Weights of a small transformer language model: 299M tokens.
MLP neurons of a small language model. Each row is named by its layer, matrix (gate and up: input weights) and neuron, and shows model dimensions 32-223. Each number is 500 + 50 x the weight over its row's rms, rounded and kept within 0 to 999. Numbers have three digits each. A neuron's up and down rows have the sign that makes its largest values positive.
Before each neuron's rows, "fires on" lists the tokens most often at its 100 highest values on Wikipedia text that the model never trained on.

fires on: " of", "ur", "or", " of "
L5.gate124:480415517496496437501602447508518496499450449537515546484527499480429484550594475483530535406532483471519506544484550544493524458505507452434508410519464583483463387484558551504424561589508522473545477511521519376516547517547502534390494446554482461498482416590525530450532491505503437498503509459504563525462505444531556492462518589581519438573413520482483571477417570443464484462505511487529471523444637455468544441455511478575519477507557424485510525539578454514558496426418455429511492492520629377541566501468480509490463494568462504540550476626555495415464524491589494541
L5.up124:596468475554483498491532545493523481403572509479490568537442544431505475538464517572543471442519530445584496436429582461537470576427509419504541426443414590470541472483541486498533378512487474485448531539628615520473515499478547464541521549518473491535506352589464448491415528497498445521598474545510526538479553483457401544435462502543542498493578482540594510495431463545508522476543620534533524489442429528534529451527560503444488564548422466479472611517600636542455465491419459483489522497501494464493525480562444561567372467513516603536530562476479542525508519455430487557

fires on: " &", " to", "),", " H", " R", "',"
L9.gate50:588590483502450465516485593490475462512459555414507519440542457532576498524467509460427432448521539416480357567555465486542487620556523516526434582461505569427497560459548533498444455504488446491496518555459414467462504475497546495500450507562423463508637523491557511542564537478611593501462449468550454505541441486459423473525430523541538520534561519459495436560543562471545486521478580544582529442456552481420524437525443518583590549529456561477485463569567528390458518592509468559495555484514616573497474501521413464481529589505531515415522502531467526531472569385553568494
L9.up50:469503516461428520528466490544508456527459522552599551526569520469529489505467536472468598602519543590491472546537505446476482494459509462467513405468535534623405491551519499450550482470555457540403570472433453451476528435486481489530484431497406465481538475453548519495436495497557489527488509540502567518552449444545467539511582484528536525420475537421470428512461579646513514486503553469468540485525495534464463587436474480484417486417556496559546522480398362559512414456456388458466518487503562496574595615493535469553500498583497467473532435441555507543469519432551557572

fires on: " or", "/", " to ", "–", " and"
L7.gate699:577492536501597427565587438511510527486444472481492492490508514500472594508505467492570536590533519484468516570466401424370516460579582458467498397492536503574564437477477550510426475466549523466483486485589459450507535480518402537572522549538426580540515471492425571486467584522455523458522542481370521492475445436513527537499462457555515582435526568497439509411533444490561396490528594512500481460492553537522378532440507550446526583575518434488468453518532500521535455451529459456474455406519533498470432477438588478601633564504428586511525490468512471544528452493555535391
L7.up699:559548454569518516519574494435518544462490448575527501558537552478448547503509485523477510434598459608636518486561580489473573502523460455424451541526461501551473544522508420525383516413557551469520523554473524514380537503431547506511450513379473492530520498455494487477505505560494509487388545519494495481496472469420495478492455492584499488541535514498515518430379479520467446450451487454447498438452426464608502478522602503465530465475435466525553497530529460451483469481501453502513489439563563561474517468516559440530509517522531443458527545476481576580546406457572576413

fires on: " and", ", but", "ed,", ", \"", ",", ", and"
L7.gate535:463538539500532482505434522434555554462423506515456546572514523377471564516553440452507486468485555424515438547489568555548523601592456503507561596494553545529599618427476560526485481513482449573493502501549586575570509410450442504492476421435460498587484545438547536476507567409504563558562510426535448515566476554550436471475410507461525512550518533548523466398485489509489484499559539461509543435459431612513544580574533449574664527520497600448517485507564455466535433484435494482522511503482494484464537553492580573535516528418501508545449509431516503499532470469580471437
L7.up535:539467524501540496431442540644428493517527471502533476533528572559526449441450418496432492492590532531490494482505472587518481510554556435481369556488529472477529475561500458534564508628521545531558475545440410412570501475542581608446443419543578468495504504510388464492495473474535526456524436454512528498487579520472506513390462575497502500583473545431507495481485432458512579515502490477539547501471443477495497435439425499522487559450485440505449461449508510492537359534467446501494513566499481515524490557567416560554490619512517556395469579542521499416469464549517532502

fires on: " or", "1", "2", " all", "as"
L7.gate502:559502508570586548479463471531456517486468491523539462616541585474371467540614523541518559513441535514554486496537430462503518530460433552393580494452584548366476551482540525472443414486435495553557472499427567537462529502473475472610585503468506488510588476509517535454483513456500499497482530521480448433495522530523461557576531486451428424547470511479472558558480531531417458519456441543504472464515467513477395521423529475454479473520525575403544517511497451578404480470434530563591552449473459501526448428479535556487506507531520487520516469441437500522490514409548453500
L7.up502:472494471488517387534441494370494455452487498467584496512473524531439519497489498520525496451580486515481562473491402552458359433506388460578536575491581520577446453568528515445419454584428503629487456475521492487441509390510490474510435580572437438427541404562417505538414515486506513571490591451560597482488562517523575533480578502485544483517516424445526523546552444451609582486469458524439468531529548522531439508432536485502519550533464575519602502486526446483526499488484486488446465544495521499516471515486486498472480466492525533458650513405428486484487461511497498552

fires on: ",", " and", "'s", "ed", "ia,"
L6.gate449:438559456439497443541472535378535541425539458355539552464515506434554562534548447522542384454527548519468476544437548545566490505535476492452546508497478392392526519451440495529501557543449504564504424528482450517452518450508519453513495509443498568566493450556523527403537448490551433563524587436443524611531470420493454541459481461418545591484514521482459404491492571514460485474450448522459428454591483490456570585555444558509455538558517480503428538395569459531525497511473450535497573518499549459463467514521470606521513546558522493485467442468431466541474508468456442447
L6.up449:553584487509538399440638498514438491427497437457556582591572569483469482467462539483471565539494496642426579420574560495506538526525568539429509492492417493431560619473424565490436547597571593483492420565563487548565564484472416515434426487447468551507436579483468525499488510525486654518538507504595466501524503505462506517469459581518512420535499545519436557529465509497517507440444521490412475537475551383502431473565508534481465552529506463465436518422486519408490577527499545519450516563561442426436544533498560595527557521571513479470502538442505408424478555565554462513

fires on: ",", "1", "a", "ș", "-N", "a,"
L6.gate519:630424393544573473472423463563442453519543504482421535525517585446453448472442525465444472552466478394566593395568511477504475494492576476453557430491497544543536511540454518414499539546456459516536510492484440519457529525611525455487454524507473460451510450498450455518520422425493564499519442496455505500560452492430550531461615471514494478566480496551466440439564562500521501503489442464521449491452503491432472549481500492605525478592507454532450588473526536436561525515592497468476489417492404436498533584457549544412658448494475456482479518458505520554427472489530442566
L6.up519:507556465580551428566583427552459569474514436536482485457501493535462473546460461520490584506422456452489531472535543446482444453454544502466467449413503415542448499468569503515583507418468573583466471501464473503554463354453570431503500551467465448606409378471536576378438381426537582502449480437547490581527482553488493563587457484597546506434447488534508524511510491523445560460503445573574510536566492501487508507500515501511490541525474329572536551530566447453562481436455467518506494438493549515490558530479461479478393501481400525494489438510564505493493541504482504511

fires on: ","
L10.gate10:514515515484507429490390417462426463456434539507481576486476442485473565551451415453520423408514520498581524457501436462483454585471508554482551558506519583511499537499418508564512567551430440419505476521513539490509479431504573510559481493558424490518576633506494560481515502516455464445473511435448430612437493488557490528529572503439536503496430665501454441445509563473515473489483454506489456493543464568463548566473458468478510484503472457463449621467431400546352551517451617469409453443445497483518506491422500397466562538457530505516484530420500473556517514399468525512
L10.up10:523432552548485591596516565428527572408508520405416560469435467388502487504594542492540446453469514455407400551498496577533482533530455533535490509474586492492543530536498516374604481527498409561521562525541431558550462442498541458424420473449412499532582540449452518419497443490521539506473449436479560561496581476509556539544478579489527509538576399487411513480563514487517490516512534416530526432452581538503490503536470571446516530478469450512442478540488527591539605447560462494501558578403553463520452524501514526448508563561528534511513569461504481472495492543561530521

fires on: "- R", " | R", "R", " R", ", R", " of R"
L9.gate358:546499476507449522580490392517593411564421391456469562434504532458473419561494493491460448429473414448492475478440532549509485525455514457527386438452547522530506587554491518552506446493550469480483545558423498448486427386554534538508513474591532496508503536478503477558533509565479487556505535556551581501492494437527587539462475540472483487531570525522470495469563505519589621462552593597464501430411585596523484533505504606483445545494558466480484498489479499514422497493572424421484478530506505533542523520511449448478533494463484492410541491472469526500508496512442459557
L9.up358:565539555513465518595550408422521429545431444451574499427514456514475522539434441485433438471488497431549456485436427501490493431497477382504460490524567507530439579510546611533484471495541514530445445533449510429515416409510541529554446472461437520455549548491428512380475481536426517505474496486454450370397468531547530440451458539564533481453563478450477512457500540494643534500582426484433360508481530573475503509560581555546472516446388490486495461494540477538509495499542519525500512502400476481509457445526528496443452496420486494537516506491480500516498540537441419596

fires on: " ", " and", "en", " of", " of the", ","
L6.gate231:489480474624543459579497511475466569500432566530498491384483581540458479531487463490455462465501563567577497475434493458399524530513445412575465477457475509500506523468399636445489485517459460429504497488502542469479534411540413567400525457496442498522581550533520511575484486488384481537524477482490437479497576469517476522510411462532488513474568524478435457392496381464504466486532458497445638452315424493517524509470489525472488535555513465441503458500504560514589485419571462520487483435480556535405491577617467532556522509472479461521446518494483497481570499445424455360
L6.up231:513510592501535473434471513540541504453581549491415500474502406519509494473488440483515496502476511472434378505495433513487437506521572434516585467552490470498473484512462426458560446591443534486478495488543458544457448468535500411524498523472533468431519506553540466422470617461532501607488516516492570521483520457484411577580506478489436470487528435526524539488481490439488512613517455625416502481493508435473420454492462524480470531465519460609457505580461517415457582489489549554525487466555627481524469399492509423503419422424490478464492474596537528555386577442514599481

fires on: " and", " or", " and "
L7.gate634:509440564620542504504535582552519551503520475529486568518544501431490523538517523476444478494585542492598455476485554452492533460439502506489564547416549564510437523478498479472562430535540487463490535429450494549558472493382462512414566539465391486501527489494545507558490592458412422522511528473425484511415472480399485385506510563388398534525483455467456580366553516469437460524534539404493584451420461522557409538525433508518471567506497417423470537425555561422554440446473496494535503513513454461474476509561606565550505565535498555550517502524452478604485417561498510542
L7.up634:454493371574528411508523575443476541386490494537562493519524588435430506459539475464568507512521564505532430515435443478421451442490478494493484493471543442572509528487481479503520527430449506492546499503566443554388616496508421509482469520349532492499550463560567540535402426526469523536399558417550574480481524508469451519466507492408541565477461491539425500547419424452512503477526556574464441481452486537496496536435547583488459546529436492560534575534504488401543476440523448523468571580540550416576629548491515479532522529506560516501500489496540512610469470425474460381

fires on: ",", " | "
L9.gate134:524448538521511409504394503538522538450544543550565624479438518460540468575556475384574529462523517482569568518439523506522438578441504509496562430542477542561494541502402548351521600516465391516545430516549433494495502521498478580522490446535548538542496457525498558582510432487432501477391454470537533546526491485438552500567460494564572433618427464528443574503479479422450430462488483518476468523538514502497493558523509537565523420510507514422478536534399538422468522396423528438386480463537428532506493526488544501494514501516461589585469547514495523442528564425466392546
L9.up134:495490504479499522505522514466595457518505480465546477486469507545444481533521506471539562541550551506413492469452515504461539409612594496548451388415494451524582517553506588405597604507520494560470443504547583522453514469665503487564669511509482588510494484501514551522541503470519548546483554408564535590568458482571500435520424540447494442496461474467451531501467470496501581477532567562462481475480553520525524481505521541481538411495554431493531458531435434526486487434548537435488491592488579521531460551443473561461456483611448523527492491531452565505378496523455518555

fires on: " to ", " and ", " to"
L6.gate359:577446467481532467587380416523521527552456604500531490520419456527484495482506506439475510482443448483554488503431572531483453507495504510460536538479459522500482463498484477542533411520462449481534503563514539590548502528483575557449465597433503503394468406383565500511523505495522547585481568509494470564431488442605501494456507562489464536503616517573530482518529629436514512490555480485364558450420525587547594527554557474455436579499534574460574517491539396516505356419518594452488439482437596455456538548584559579547482558532546525396505500520424531541515440472525446515
L6.up359:574463545699470415495500455503478503468508502444543495517556556593487407562480462442550422509463528576487578507494515452546418380550522501465495575473441541443511566506554550554607540515448478579500544468535468522538514483467557499555526476480482524476515447440637474464454410562552582527483474437571433479535591407511512478525532418559525508405535555484470463530429503428506548489555564482394532507414559531537482558434531494440493516511432463498526489500519473364551530392590532509471499467523515532545446376459574564493485510506489503466558457578521545532521511462496568554

fires on: ",", " R", " r", " | R", "R"
L9.gate329:542405537477551502513370478513519487487473410508454570460613535414474447521479494504516505507560473491485458550539487487492567507500586482546448444476538482519564545480523563438521483453452513496591401473480466504445580439543461544467518550509566434536501475422539521516507442502413490560451555480526548457407475547516531490490513477476534485550539474395505518457603495422521549473590425444368514606459450502546565563472477547506482466446506490510472592494474448474570477489480484547419454558449456592609478550514442439505417459508526566543527397545496472521400452529563456603
L9.up329:636459484552531516499529491546537612508504536495641549532491504587493435502452486454498528445516485463510512494419473512480480618481501462516598447588474530557348567479446590483558508579552501494511483550420457547565464535603485501616492505546467501464523470605498480542483465454533588511421461493488463501511471510416539527536477433522501448454538458650506453438527501512443563470527511523533471473518457493429501524471521545478566567460465492443396491511580605553552519502568509536512501498509444508431500571520497490500605497540487481485522535484468418475538458537529585583

fires on: "z", " H", " E", " or", "ak", ","
L7.gate122:438532583523496430510480529400528497502438551424526561580465522427504585498449507473566518505510463503566448558514560557387494544533400535471561464566583534553407533554528475493525522534434520521554456478553433624394430475510533492507502437460399473401425470534485477541498484449475559490427422488472442541497472574588462539412540530419562535522584509522434563434520527547504505515556562458450581527541501438555567623510554514532502536492489504480534475508555533481583512480520570436444505485576528551486489543593521567553503505558507449559601626591403518549497470463446599512
L7.up122:512454430411464407479391487573546456470426494512552414489505495493561530552471505458457578525485508535544417519580526431520462506418526536439483457484528507452478515536489388447444555472573530533534563499474455491505601520508492550474603519478363457505457491527597576527464566550431472532522489490561531529603367477496544450552453449479488561583526390545455526458514478436541561406525615461565510535561527567579468535505492437546531538593428517491485462512546421421493512507498419451430511510524504555500507516464430520486418478521454516483484489590573508504538440523474498441